MLP neurons of a small language model. Each row is named by its layer, matrix (up: input weights) and neuron, and shows model dimensions 64-159. Each number is 200 + 40 x the weight over its row's rms, rounded and kept within 0 to 999.
After each neuron's rows, "fires on" lists the tokens most often at its 100 highest values on Wikipedia text that the model never trained on. A number after a token or word is its count.

L2.up85,203,240,222,61,281,149,196,169,191,153,177,224,195,167,262,262,194,206,276,193,268,304,187,174,179,223,237,163,188,178,270,182,210,233,188,232,196,156,182,215,187,241,212,261,203,231,261,217,188,223,212,180,286,210,196,216,255,258,181,221,111,174,173,196,201,196,210,274,195,208,190,206,225,240,156,189,217,141,240,173,183,166,166,146,192,185,144,219,171,198,273,226,208,220,212,245
fires on: "l" 30, "el" 23, "ad" 15, "us" 14, "old" 5, "ill" 5

L2.up148,205,204,241,193,236,190,150,179,231,204,162,209,206,179,270,261,234,120,214,191,246,189,171,196,156,225,204,231,252,200,190,213,168,246,228,233,113,226,76,147,219,213,159,212,123,177,200,213,233,160,224,227,249,249,246,237,158,187,170,194,252,229,170,259,218,100,188,184,234,135,158,226,216,235,206,219,186,199,172,215,224,244,213,195,192,250,240,246,284,276,227,235,203,198,201,185
fires on: "com" 34, "rec" 27, "er" 26, "en" 11

L2.up6,229,176,167,250,220,243,260,245,172,259,195,88,232,168,180,188,199,196,129,280,227,163,178,223,181,259,191,152,233,200,164,144,109,227,172,227,180,175,90,180,200,228,262,161,226,170,139,203,216,232,179,189,133,235,184,111,234,207,177,172,210,190,249,226,210,217,217,181,231,207,161,184,187,238,211,216,208,190,110,120,223,165,231,266,257,194,221,164,263,225,120,178,261,217,140,170
fires on: "si" 81, "bec" 17

L2.up624,214,158,192,217,215,246,240,292,192,248,164,172,193,193,192,199,200,180,174,256,205,215,228,258,214,183,272,225,224,182,190,183,133,178,182,168,218,195,113,159,185,192,138,159,183,226,185,287,185,218,243,192,199,182,262,209,219,287,159,168,187,183,220,238,133,144,128,224,225,176,199,198,195,237,123,162,239,148,95,170,172,219,174,185,216,174,190,152,262,205,248,128,308,153,165,179
fires on: "el" 19, "Sch" 17, "coll" 16, "ew" 14, "els" 11, "ors" 9

L2.up482,210,187,167,269,194,190,220,253,192,227,227,156,235,192,159,198,173,270,173,274,188,224,182,189,208,195,221,222,159,236,182,165,200,184,120,164,253,172,169,196,181,215,206,186,256,203,175,232,180,242,88,150,174,245,181,205,273,220,163,170,162,179,263,163,170,282,197,213,232,241,228,133,154,198,162,149,209,179,187,149,185,134,213,217,235,201,148,172,186,106,76,215,199,173,189,168
fires on: "si" 74, "iti" 25

L6.up51,257,203,241,138,178,102,169,183,206,170,143,183,186,152,187,210,184,154,298,199,259,260,224,207,186,282,149,288,206,178,240,260,220,153,215,211,207,164,189,199,202,205,299,243,229,219,145,184,228,197,217,268,248,239,196,184,233,246,277,197,186,228,224,148,207,273,150,181,129,160,237,202,224,166,150,163,198,237,179,220,196,198,169,132,263,207,190,214,189,199,250,267,250,237,147,231
fires on: "inc" 42, ", " 30, "–" 9, "L" 4

L4.up567,173,274,206,187,163,195,187,229,161,158,119,196,198,170,173,205,174,134,215,186,97,121,184,219,219,171,176,224,130,129,188,183,163,149,194,185,223,199,251,176,120,183,222,290,251,187,233,167,276,153,221,190,203,219,137,167,229,205,173,216,250,252,222,188,166,133,221,236,178,244,229,242,231,181,197,191,256,173,270,104,197,203,231,225,178,162,187,187,146,271,236,193,271,193,170,226
fires on: "fic" 51, "mat" 32, "stit" 12

L4.up442,251,162,147,231,241,169,174,152,197,187,205,285,236,237,231,267,235,176,245,202,237,268,197,186,147,186,261,233,212,213,189,202,250,206,206,188,234,185,164,190,225,116,159,144,197,255,197,310,193,237,214,178,133,276,157,192,182,167,243,154,190,184,192,131,196,179,227,177,266,117,215,130,162,160,142,226,218,223,290,266,200,177,146,167,244,171,113,179,230,180,213,175,235,203,240,197
fires on: "ap" 33, "00" 9, "ure" 9, "ü" 7, "op" 7, "time " 6

L4.up568,205,198,242,192,135,216,193,193,118,126,161,225,177,268,217,235,205,204,142,181,258,232,297,212,149,203,230,174,225,209,161,206,251,240,222,239,213,178,92,256,211,148,251,176,248,253,213,193,187,197,201,276,146,190,120,227,157,220,219,211,187,203,173,206,231,243,227,90,171,213,229,274,145,224,224,150,185,253,299,319,231,169,180,212,202,208,224,228,239,99,164,227,226,169,104,210
fires on: "ad" 42, "ot" 11, "peop" 7, "and" 7, "ae" 5, "pos" 5

L8.up637,161,265,187,186,122,165,155,218,245,225,177,199,190,170,247,209,219,175,235,220,177,257,215,182,137,195,190,206,214,217,217,174,148,217,241,204,181,185,205,174,241,161,153,198,176,216,312,189,70,225,198,214,133,204,219,240,236,198,238,189,203,226,195,233,200,194,211,97,132,222,158,248,193,277,249,179,233,219,225,183,190,205,183,205,195,222,165,187,194,234,254,223,230,271,229,209
fires on: "| " 32, "oc" 7, "sp" 6, "f" 5, "elec" 4

L2.up83,232,194,223,262,214,168,189,145,284,184,159,246,237,151,203,244,254,164,213,238,250,180,184,193,122,242,158,203,267,223,183,169,227,240,241,221,170,179,81,140,181,146,155,227,152,230,232,229,177,116,205,155,241,209,195,235,266,242,147,214,249,224,234,197,140,151,186,239,181,201,204,203,213,209,215,207,244,183,191,190,228,180,190,156,176,258,198,246,294,155,223,218,209,166,238,159
fires on: "en" 86, "el" 9

L6.up403,271,140,188,112,230,138,203,209,172,197,216,248,249,194,162,168,160,236,297,186,185,239,209,190,246,198,219,159,194,191,112,179,176,288,204,212,155,220,162,196,219,219,116,214,193,245,143,176,200,215,197,232,178,232,236,152,213,175,185,200,209,189,287,126,161,205,164,215,222,273,234,136,258,151,201,223,226,177,190,152,220,254,231,208,236,194,89,215,240,175,201,170,205,200,186,225
fires on: "ro" 58, "unc" 5, "st" 5, "let" 4, "op" 4, "ens" 4

L2.up137,148,192,226,219,158,254,225,197,254,210,166,252,179,280,221,183,224,233,166,181,171,228,217,124,204,110,222,247,183,195,162,244,217,178,218,116,161,212,232,175,230,178,172,186,202,220,176,270,206,257,183,193,194,124,202,202,210,264,158,264,237,236,191,240,171,143,130,230,248,230,249,139,212,135,177,139,271,199,183,92,234,218,174,206,232,173,250,168,329,206,231,257,179,182,208,156
fires on: "ail" 36, "a" 35, "Republ" 16, "ad" 8, "ab" 5

L10.up449,193,194,246,220,164,177,189,253,213,221,209,186,209,236,155,189,252,129,183,234,220,200,198,223,190,186,203,137,283,233,161,298,140,261,200,250,228,224,172,165,234,164,155,153,203,197,151,196,205,221,253,201,190,194,177,267,171,197,158,166,221,208,193,134,127,251,212,192,188,211,254,184,247,151,152,234,225,197,172,238,166,174,246,237,238,275,203,178,240,211,187,189,230,199,199,203
fires on: "–" 26, "\" " 11, "in" 7, "rol" 5, " " 5

L6.up430,199,216,196,147,208,246,229,197,211,130,275,191,132,103,270,226,208,125,168,187,188,192,247,210,242,215,139,294,149,213,170,178,270,139,128,255,222,176,258,148,244,178,231,235,260,215,185,217,243,259,228,144,266,183,267,229,174,136,177,208,205,211,231,226,256,253,172,166,224,196,242,231,177,215,136,182,232,249,167,161,174,216,240,142,144,167,149,251,196,196,237,214,210,162,189,194
fires on: "c" 65, "int" 14, "dep" 6, "qu" 4

L4.up530,234,223,226,157,156,182,154,212,174,206,123,202,224,245,111,257,212,235,194,222,119,263,172,237,168,189,251,228,228,228,202,228,288,194,180,172,172,288,220,256,272,137,199,186,186,195,163,222,196,202,184,218,191,135,266,188,124,196,146,227,182,207,232,184,145,324,196,166,211,115,216,250,169,241,238,168,166,219,203,203,226,185,218,140,156,183,170,186,214,150,236,199,222,171,218,167
fires on: "for" 40, "att" 32, "y" 13

L6.up125,248,197,247,155,270,199,229,232,168,240,193,280,279,194,99,163,193,171,288,199,168,163,174,178,213,273,231,172,211,60,207,236,171,240,199,202,176,226,163,210,263,180,192,253,194,233,176,227,233,173,233,205,292,230,172,219,139,230,169,196,194,191,262,207,236,250,204,179,178,187,221,136,177,175,178,246,231,187,221,164,190,155,205,182,207,195,146,172,184,220,189,169,211,236,211,250
fires on: "ro" 17, ". " 11, "on" 9, "st" 8, "ost" 7, "th" 6

L2.up110,208,192,181,187,208,285,252,227,142,172,220,172,198,225,187,145,212,227,154,216,208,206,221,191,190,134,247,125,180,183,253,198,157,267,151,213,213,216,331,242,190,212,222,208,178,212,212,139,236,275,213,248,146,217,152,179,176,192,220,161,146,111,182,223,226,231,191,178,155,260,277,194,210,178,180,183,216,129,211,146,213,206,206,257,230,150,200,116,132,228,207,154,233,268,156,203
fires on: "ul" 31, "pol" 24, "duc" 15, "educ" 11, "$" 11, "adem" 4

L2.up48,150,228,167,202,229,151,162,230,225,241,136,224,201,188,210,159,221,200,154,227,153,237,222,137,144,209,185,215,224,237,300,184,195,152,219,219,206,233,72,145,227,148,202,194,225,155,235,255,182,177,201,204,202,168,155,273,239,257,145,250,177,193,215,200,117,209,191,262,210,204,155,207,177,278,108,223,212,241,184,193,176,208,235,105,237,187,103,258,264,254,205,183,169,216,223,213
fires on: "un" 99

L8.up435,165,228,258,160,257,207,218,170,162,206,191,188,226,113,136,185,168,215,173,240,190,180,202,264,171,223,200,254,195,200,187,173,192,146,166,193,92,158,183,194,188,234,191,186,142,183,181,174,269,238,267,186,239,185,210,239,220,201,222,131,223,190,176,160,301,151,199,277,221,207,215,162,173,159,236,241,182,236,172,141,205,176,219,198,197,223,151,256,186,104,154,226,135,199,251,234
fires on: "il" 20, "% " 11, "family " 7, "/" 5, "ul" 5, "et" 5

L2.up353,166,213,203,186,254,125,117,155,210,199,184,216,270,202,261,278,174,226,222,206,191,203,150,151,214,257,175,138,279,242,196,290,190,251,196,275,155,246,198,224,226,202,297,249,187,199,176,144,221,214,182,168,215,221,170,216,231,134,181,230,182,216,245,215,225,259,253,229,202,187,193,273,259,266,230,244,184,276,191,179,225,242,204,259,207,183,154,239,172,271,234,269,188,248,281,217
fires on: "in" 43, "en" 27, "even " 6, "26" 5, "fi" 4

L2.up14,194,196,161,232,259,220,229,238,172,186,258,170,216,176,153,182,226,235,122,250,141,209,138,181,200,208,124,184,164,241,214,224,168,204,221,171,234,231,227,192,274,241,240,167,217,213,171,153,214,232,118,211,204,195,192,186,259,192,179,222,183,180,265,194,168,266,224,214,211,207,199,236,198,266,251,182,208,228,199,225,202,139,228,226,246,198,171,203,76,196,166,219,209,223,157,202
fires on: "Fran" 45, "order " 13, "spec" 13, "x" 10, "_" 6

L6.up177,193,210,189,260,256,150,191,227,177,217,237,201,182,174,182,221,245,259,178,203,253,221,261,186,213,242,165,194,214,142,187,231,160,135,199,180,197,176,236,113,221,180,257,213,254,229,199,107,204,276,178,238,277,170,203,204,231,170,182,183,219,213,222,140,229,152,176,206,235,192,192,217,216,262,133,205,307,187,167,200,195,195,252,141,193,233,127,203,143,158,244,200,194,188,258,197
fires on: "g" 61, "d" 14, "ens" 6, "ou" 5

L4.up615,220,166,243,199,170,168,221,189,181,207,209,146,123,249,215,216,252,184,120,159,230,193,261,247,192,262,155,271,239,184,179,179,193,165,187,221,212,150,149,241,233,228,232,240,270,183,264,218,240,241,166,250,266,299,116,212,178,146,183,172,175,220,229,232,253,169,211,196,217,299,224,246,190,240,184,154,244,211,272,278,202,169,166,249,241,190,215,274,167,196,194,218,202,140,178,203
fires on: "ad" 92, "id" 4

L2.up446,233,215,219,166,190,177,249,272,178,244,202,126,259,204,191,234,231,213,191,221,208,220,199,179,162,173,186,143,177,176,209,206,220,166,251,235,159,178,100,112,189,182,189,165,264,145,186,154,247,169,190,98,256,182,173,152,169,208,235,302,240,242,250,193,223,166,259,154,121,249,131,238,208,243,233,193,126,228,187,156,183,199,221,225,220,222,172,269,183,187,171,179,169,194,174,213
fires on: "red " 21, "ative " 14, "known " 12, "ug" 11, "ly " 6

L6.up164,235,153,224,192,241,112,184,220,165,254,219,203,219,153,161,181,183,216,289,184,122,214,268,261,189,249,211,241,154,228,194,156,183,170,148,165,163,241,196,146,256,177,227,212,232,221,128,212,249,195,169,204,268,223,230,202,191,174,245,223,213,240,208,164,217,280,152,215,153,200,219,207,230,255,188,202,162,232,195,147,191,169,224,181,265,232,167,228,164,168,318,185,235,172,289,234
fires on: "en" 52, "on" 7, "4" 6, "8" 4, "6" 4

L8.up400,293,170,224,187,206,229,125,150,150,171,210,215,201,208,287,210,213,163,270,179,240,162,210,216,162,216,295,225,200,65,216,198,160,254,163,201,219,144,191,181,226,250,183,192,242,181,278,172,259,169,179,201,124,179,166,207,149,164,179,277,181,235,225,217,198,211,181,199,162,209,209,231,226,135,227,248,214,221,159,204,212,171,225,232,192,189,245,264,228,108,232,142,248,168,214,199
fires on: "h" 21, "\n" 14, "ag" 8, ", " 7, "od" 5, "oc" 5

L6.up336,174,193,203,262,232,176,217,267,163,270,158,182,190,275,183,205,247,175,195,212,184,146,235,230,205,229,195,208,186,180,173,219,175,146,266,94,197,132,346,258,239,229,204,187,240,176,173,193,220,205,226,222,259,165,191,240,230,215,216,244,228,169,198,185,177,162,205,208,174,207,241,190,229,202,199,221,190,194,134,160,252,170,160,210,184,204,207,211,202,188,256,185,221,235,163,206
fires on: "ens" 21, "pl" 12, "reg" 11, "ort" 7

L4.up407,223,244,247,238,133,245,191,202,221,183,171,215,164,243,163,241,228,240,166,173,140,171,157,188,166,165,204,266,216,230,125,248,308,189,244,145,170,263,227,254,232,172,184,172,247,223,114,183,192,187,276,241,178,161,215,213,177,215,187,272,154,175,214,209,210,335,183,142,204,166,204,201,219,232,224,183,124,198,217,254,196,141,248,126,184,120,199,236,231,105,168,253,151,117,196,213
fires on: "for" 30, "Ch" 19, "For" 14, "ani" 6, "inter" 6

L4.up179,269,258,237,208,226,184,98,87,111,173,189,173,173,236,216,192,180,244,209,206,293,218,255,162,134,212,276,216,180,208,220,221,228,263,191,186,200,181,219,180,217,218,243,182,131,154,267,133,278,239,115,193,209,197,203,211,223,277,198,183,227,199,229,169,180,167,207,139,271,193,139,241,203,210,222,192,237,254,214,193,207,233,244,180,200,266,205,172,235,199,271,221,205,223,136,236
fires on: "\\" 43, "ried " 13, "y" 7, "ter" 6, "\n" 4

L4.up222,235,224,176,199,218,201,166,210,195,189,137,231,171,218,167,252,228,212,229,187,203,219,193,184,202,193,239,200,202,231,223,215,253,200,184,134,201,302,206,217,214,89,181,206,139,188,111,205,188,224,258,211,182,190,248,253,178,201,214,179,252,67,163,157,214,228,194,135,252,84,185,117,182,168,213,231,162,209,239,236,207,171,217,141,105,221,188,209,165,128,203,185,166,213,185,173
fires on: "time " 32, "University " 14, "2" 12, "| " 8, "00" 7, "20" 6

L8.up239,220,316,259,208,143,175,267,248,172,238,205,269,159,167,239,184,201,149,202,206,152,186,172,217,171,199,276,227,196,204,235,183,139,163,143,174,219,119,263,194,189,170,216,222,151,196,231,190,161,224,225,178,182,208,213,165,243,228,237,205,150,235,254,208,232,214,223,144,152,242,198,178,168,154,212,218,190,285,196,168,235,217,116,195,216,152,201,254,165,228,265,218,141,156,185,198
fires on: "|" 35, "sec" 12, "$" 9, "We" 8, "No" 6, "si" 5

L4.up608,201,233,146,166,209,209,215,184,198,151,206,224,273,160,239,247,174,171,178,159,335,179,243,190,232,190,156,83,208,160,222,182,103,139,181,243,227,147,204,205,122,223,187,240,221,218,269,218,210,171,159,233,224,253,171,214,211,220,249,210,246,243,181,166,237,118,227,186,193,273,231,178,196,169,148,233,202,221,212,210,178,286,172,222,208,200,196,201,144,269,205,193,223,246,179,203
fires on: "ell" 29, "t" 15, "itt" 13, "ur" 13, "ett" 6

L2.up387,194,186,235,222,201,239,180,285,220,290,242,156,209,274,211,207,233,218,152,240,226,188,195,162,207,188,264,198,151,154,233,207,242,225,203,200,142,230,130,209,137,183,224,214,189,171,212,178,269,182,108,161,155,224,165,171,159,189,227,300,248,236,214,200,195,198,136,220,199,242,159,82,203,180,158,211,154,228,151,107,266,210,208,164,228,224,177,233,169,204,159,245,158,270,243,161
fires on: "cl" 55, "me" 33, "ug" 10

L4.up141,240,210,189,147,142,227,163,235,201,189,142,222,207,284,116,246,179,253,182,245,141,228,204,206,146,159,213,224,206,165,136,241,249,190,190,178,187,235,205,229,175,94,151,167,165,234,181,204,191,171,252,227,129,146,251,212,150,215,188,223,161,243,179,258,141,349,189,156,176,202,191,221,179,164,245,200,133,165,181,186,211,197,231,153,129,195,196,166,221,200,226,221,212,136,185,199
fires on: "att" 29, "ot" 26, "N" 19, "y" 12

L8.up84,189,298,299,157,241,148,217,204,129,239,195,170,209,172,143,246,230,197,122,205,163,143,227,199,182,221,205,229,214,102,198,179,166,229,229,171,139,156,235,214,180,189,157,198,179,187,202,200,258,202,160,198,219,160,183,161,162,168,132,239,204,174,190,216,231,160,196,220,186,205,179,126,226,168,269,254,221,254,166,239,199,226,217,224,173,203,178,252,226,178,137,127,309,255,237,208
fires on: "ag" 23, "ac" 11, "f" 9, "acc" 9, "occ" 7, "h" 6

L4.up177,200,267,187,196,104,258,193,198,234,205,174,199,213,234,157,248,218,231,142,212,170,184,193,180,198,130,247,130,196,245,178,218,225,242,209,242,157,205,223,267,277,153,196,132,137,237,152,183,189,205,213,183,239,126,274,201,142,203,200,232,187,239,154,164,159,258,156,155,168,190,216,221,202,237,204,219,138,233,139,245,191,152,221,123,166,159,223,198,224,115,215,275,137,203,196,170
fires on: "att" 51, ". " 14, "ts " 4, "ets " 4

L6.up296,208,200,215,136,237,148,180,185,213,192,187,270,188,245,138,202,225,254,276,205,272,161,229,228,239,241,199,163,231,117,154,179,188,187,247,218,146,222,201,189,171,274,127,197,170,196,196,184,253,232,208,292,199,198,185,193,275,277,196,189,186,250,339,184,202,187,151,230,152,212,236,276,208,203,165,202,180,198,194,224,189,126,174,224,219,239,116,184,173,191,179,185,238,197,233,239
fires on: "Con" 30, "is" 15, "ro" 11, "uc" 8, "st" 8, "oc" 6

L8.up544,175,230,228,179,171,177,203,166,190,183,157,227,245,147,274,241,265,172,99,140,157,215,242,194,187,203,295,209,226,157,224,214,164,222,177,162,108,158,230,170,209,261,175,195,218,252,278,156,215,222,201,179,148,242,150,175,172,244,213,234,175,217,206,191,154,214,234,173,170,211,225,96,212,159,238,271,201,209,144,201,220,123,149,183,206,166,183,238,232,145,197,169,264,179,177,153
fires on: "li" 16, "h" 12, "ag" 12, ")" 7, "at" 5

L4.up317,165,126,278,192,167,133,192,145,183,237,251,152,139,205,168,204,186,203,198,181,236,172,145,221,205,268,176,327,210,201,158,209,291,178,227,167,214,259,205,216,280,271,226,205,223,162,255,209,201,140,131,299,202,272,151,196,222,244,172,249,158,221,239,225,174,248,213,234,217,228,149,246,215,227,174,158,215,188,183,205,228,151,196,205,245,168,182,204,212,241,156,171,261,181,220,184
fires on: "in" 35, "is" 22, "ad" 17, "inc" 9, "ran" 8

L4.up443,209,224,166,205,155,166,117,106,202,204,240,202,234,200,178,266,217,279,165,259,253,182,202,172,216,209,224,134,225,242,235,116,231,182,145,226,221,244,255,202,262,170,164,211,125,178,210,147,238,119,120,207,247,192,259,299,173,196,193,180,210,114,227,137,200,215,215,225,271,214,108,146,239,186,188,211,207,242,171,177,201,187,212,203,168,174,199,219,227,243,215,243,177,191,213,227
fires on: "in" 34, "r" 15, "gr" 11, "ad" 10, "position " 6

L6.up226,225,111,201,261,265,170,205,249,166,222,265,220,169,189,210,181,251,216,191,165,187,165,237,185,228,227,189,170,127,227,188,242,132,265,224,151,138,189,188,186,262,232,116,144,208,187,226,148,235,228,210,263,225,169,195,207,246,156,194,200,212,197,209,182,201,173,196,171,239,210,191,240,260,200,134,202,255,216,208,142,208,222,224,198,134,204,177,200,168,193,203,164,188,216,230,188
fires on: "ou" 17, "ro" 16, "st" 11, "tw" 7, "d" 5

L2.up293,216,186,227,160,178,200,225,157,192,155,180,231,160,165,140,188,202,196,236,144,154,187,218,276,203,178,165,235,231,209,149,189,214,165,158,133,263,203,274,237,236,216,148,172,174,229,182,254,149,220,254,232,191,182,192,228,179,167,193,54,174,154,224,206,198,184,176,212,217,224,195,251,179,142,209,239,277,157,235,262,122,214,172,199,149,203,216,142,234,174,182,162,265,98,164,215
fires on: "tor" 26, "jec" 21, "ic" 19, "announ" 8, "ore" 6, "eld" 5

L8.up155,79,265,174,179,181,205,201,164,173,185,199,265,211,186,182,209,164,163,230,226,183,187,194,264,188,229,201,160,190,309,244,227,147,201,171,244,203,134,207,182,237,184,278,204,169,213,207,202,144,179,206,208,275,286,232,175,226,250,246,152,124,193,254,249,223,188,178,224,188,268,233,209,197,202,231,186,197,249,242,146,258,189,176,168,188,192,210,218,194,258,116,216,183,216,130,215
fires on: "fer" 22, "u" 10, "F" 7, "The " 7, "We" 6, "$" 6

L4.up626,245,206,190,161,182,160,170,253,142,141,118,215,248,178,221,272,162,203,219,197,258,233,247,199,176,198,269,102,234,140,276,136,178,252,137,202,244,259,146,204,176,191,212,208,189,181,263,182,172,148,182,208,230,154,255,192,175,278,181,165,289,226,183,117,153,190,195,146,213,174,207,271,185,189,174,239,201,207,218,209,209,225,203,155,148,227,181,144,161,207,282,202,207,240,179,158
fires on: "y" 44, "high" 19, "ast" 4, "\\" 4

L4.up189,187,227,241,141,109,194,174,188,231,198,142,189,146,204,100,285,172,185,235,169,176,232,188,207,185,166,245,286,228,294,126,226,228,197,289,163,119,272,247,243,202,170,213,193,269,163,173,262,219,252,173,162,192,198,190,199,161,184,190,215,247,190,252,192,202,225,231,188,186,111,204,222,139,186,212,180,184,189,268,236,229,203,210,180,218,132,130,195,163,177,144,190,217,253,237,156
fires on: "att" 27, "foot" 13, "et" 11, "mon" 9, "che" 8

L4.up9,220,184,208,153,163,189,191,230,222,129,194,191,208,148,179,243,170,117,227,172,176,159,169,240,210,200,169,177,115,150,177,255,249,278,221,225,243,251,253,236,223,184,233,229,167,187,279,156,259,212,223,206,213,166,213,138,161,244,150,222,215,260,297,223,221,203,231,161,184,217,224,209,211,206,172,213,213,277,212,151,164,142,224,204,242,176,150,215,138,185,212,206,139,199,197,176
fires on: "u" 81, "fic" 16

L6.up136,250,184,182,216,258,121,175,147,186,209,119,199,111,199,222,196,204,216,180,210,205,218,204,214,254,265,198,296,226,121,173,246,164,222,272,170,209,188,204,201,188,261,254,212,197,252,178,180,178,169,227,247,253,227,211,160,271,217,245,211,143,169,262,147,192,178,167,232,195,267,201,188,215,95,152,165,229,240,184,197,214,212,214,143,202,305,119,198,215,217,228,198,235,151,138,208
fires on: "L" 35, "inc" 18, "Con" 10, "oc" 6, "con" 5

L2.up59,261,213,276,174,168,288,235,202,175,206,267,209,214,269,156,197,176,171,183,163,177,180,199,258,228,176,232,178,139,182,204,210,219,166,134,240,231,214,359,227,190,236,172,187,171,182,204,103,281,222,231,204,128,222,164,204,127,171,231,212,229,166,191,233,263,182,191,144,129,224,214,189,212,144,205,159,141,140,248,168,194,212,175,243,173,233,227,155,120,166,198,185,204,186,186,226
fires on: "ar" 42, "ul" 14, "$" 13, "sec" 9, "made " 6

L4.up617,203,222,201,170,178,207,271,266,212,245,211,198,241,120,217,228,207,157,212,130,326,192,239,161,193,223,207,159,232,180,210,249,130,200,205,224,149,174,194,217,152,198,187,206,211,215,190,274,220,201,163,190,255,250,191,178,216,198,229,186,227,303,170,188,211,97,244,201,157,183,265,195,159,200,213,213,183,247,168,229,188,279,183,200,201,170,225,155,141,179,171,161,174,242,215,134
fires on: "ur" 21, "on " 16, "ug" 12, "av" 9, "omb" 9, "ell" 7

L2.up57,211,182,264,254,286,123,170,168,210,216,171,198,244,207,239,260,212,123,240,197,197,171,209,199,197,222,169,212,289,172,184,220,226,241,200,278,166,240,133,117,207,189,240,239,129,142,165,205,214,148,195,140,217,205,167,154,190,237,178,235,279,295,271,237,181,118,191,188,160,212,167,226,298,227,189,252,157,202,234,218,271,212,192,174,175,226,209,237,246,235,173,214,158,176,287,197
fires on: "en" 100

L4.up176,243,213,217,199,170,98,162,216,208,211,183,182,205,193,117,249,198,179,197,171,270,185,228,211,271,275,264,207,152,241,172,222,214,201,192,206,210,209,250,220,282,139,206,235,119,262,226,141,269,241,169,231,190,240,188,204,230,224,199,230,177,241,275,171,172,198,267,185,220,238,232,206,225,240,176,201,180,261,145,138,207,217,155,212,177,212,197,199,169,202,165,170,203,178,194,198
fires on: "vis" 21, "fic" 16, "loc" 16, "mil" 10, "erson" 8, "ust" 7

L6.up77,210,213,236,113,267,216,134,217,175,210,174,137,237,113,246,187,166,130,249,166,171,249,202,189,222,241,124,237,162,192,184,183,191,122,146,208,214,208,206,165,199,177,266,275,199,198,244,226,250,202,221,200,307,231,171,171,197,131,180,223,169,216,140,155,222,264,152,162,195,113,211,168,191,181,243,229,172,170,170,142,190,163,269,194,235,154,179,241,182,188,193,221,184,215,189,190
fires on: "in" 13, "on" 9, "en" 9, "i" 8, "g" 7, "u" 6

L2.up143,243,216,192,164,286,172,250,178,196,146,190,193,172,200,227,219,251,233,181,238,236,311,208,203,140,195,226,168,192,256,240,159,221,249,242,151,193,170,260,192,213,193,220,182,226,244,246,165,200,251,138,196,277,188,162,251,236,233,174,175,164,160,186,151,174,238,202,281,185,262,215,181,180,210,201,159,206,122,248,102,207,211,184,197,198,178,142,211,169,125,169,254,245,222,261,181
fires on: "el" 42, "sel" 25, "rel" 21, "l" 7

L10.up52,159,205,223,184,198,220,247,189,169,233,182,205,134,191,180,153,172,154,219,250,296,226,144,156,159,189,149,130,191,184,242,246,206,276,289,201,259,260,249,173,262,208,225,174,194,203,162,256,253,223,184,144,153,184,216,267,137,192,188,253,157,241,147,131,234,195,225,140,173,213,181,291,198,177,182,184,203,145,251,208,161,191,167,226,248,259,168,216,244,187,218,194,214,247,221,275
fires on: "of" 13, "F " 12, "ust" 8, "00" 7, "–" 7, " " 7

L2.up28,212,231,184,242,296,265,240,229,189,169,215,144,202,164,211,196,215,160,182,263,224,242,201,153,86,177,209,190,195,215,181,135,208,241,184,153,215,206,146,193,154,241,271,223,226,194,288,207,218,245,180,185,192,215,178,226,212,210,157,177,222,126,240,141,204,212,146,248,204,213,187,252,206,192,145,129,188,178,157,155,195,221,266,178,184,227,229,274,258,142,121,187,214,225,209,195
fires on: "si" 86, "w" 5

L2.up193,194,179,203,197,199,232,213,219,169,154,130,219,194,191,161,198,187,175,180,173,180,273,268,226,202,192,217,232,189,223,254,188,192,185,189,158,275,190,285,183,233,158,122,173,164,228,206,235,179,237,254,204,300,159,240,223,244,273,171,147,185,156,175,227,176,149,161,192,184,241,239,235,164,187,135,181,181,115,242,251,204,232,205,176,208,127,186,154,227,205,178,163,221,173,173,197
fires on: "ew" 31, "coll" 16, "ob" 10, "itch" 8

L2.up119,218,222,263,165,95,258,137,278,210,230,252,281,237,213,235,240,148,159,140,151,207,254,195,138,213,182,267,161,165,215,286,258,166,183,210,159,188,199,205,189,251,177,161,184,218,214,241,162,218,160,212,191,200,214,191,265,211,161,187,235,216,177,224,224,219,156,187,251,224,242,226,196,236,116,173,196,210,200,274,159,212,191,132,184,211,222,179,199,262,168,217,246,252,228,230,198
fires on: "a" 95, "W" 4

L4.up353,191,207,230,166,196,231,181,260,129,211,245,192,180,240,232,190,194,183,201,203,359,219,246,148,169,219,222,257,171,173,213,211,120,179,212,221,198,152,180,213,199,247,231,222,273,199,281,239,208,180,164,208,182,288,123,185,212,248,201,117,214,251,149,148,170,164,176,260,148,272,208,258,197,212,212,182,207,243,223,263,204,231,191,225,140,204,244,148,138,219,172,235,197,206,207,175
fires on: "B" 78, "ad" 10, "7" 5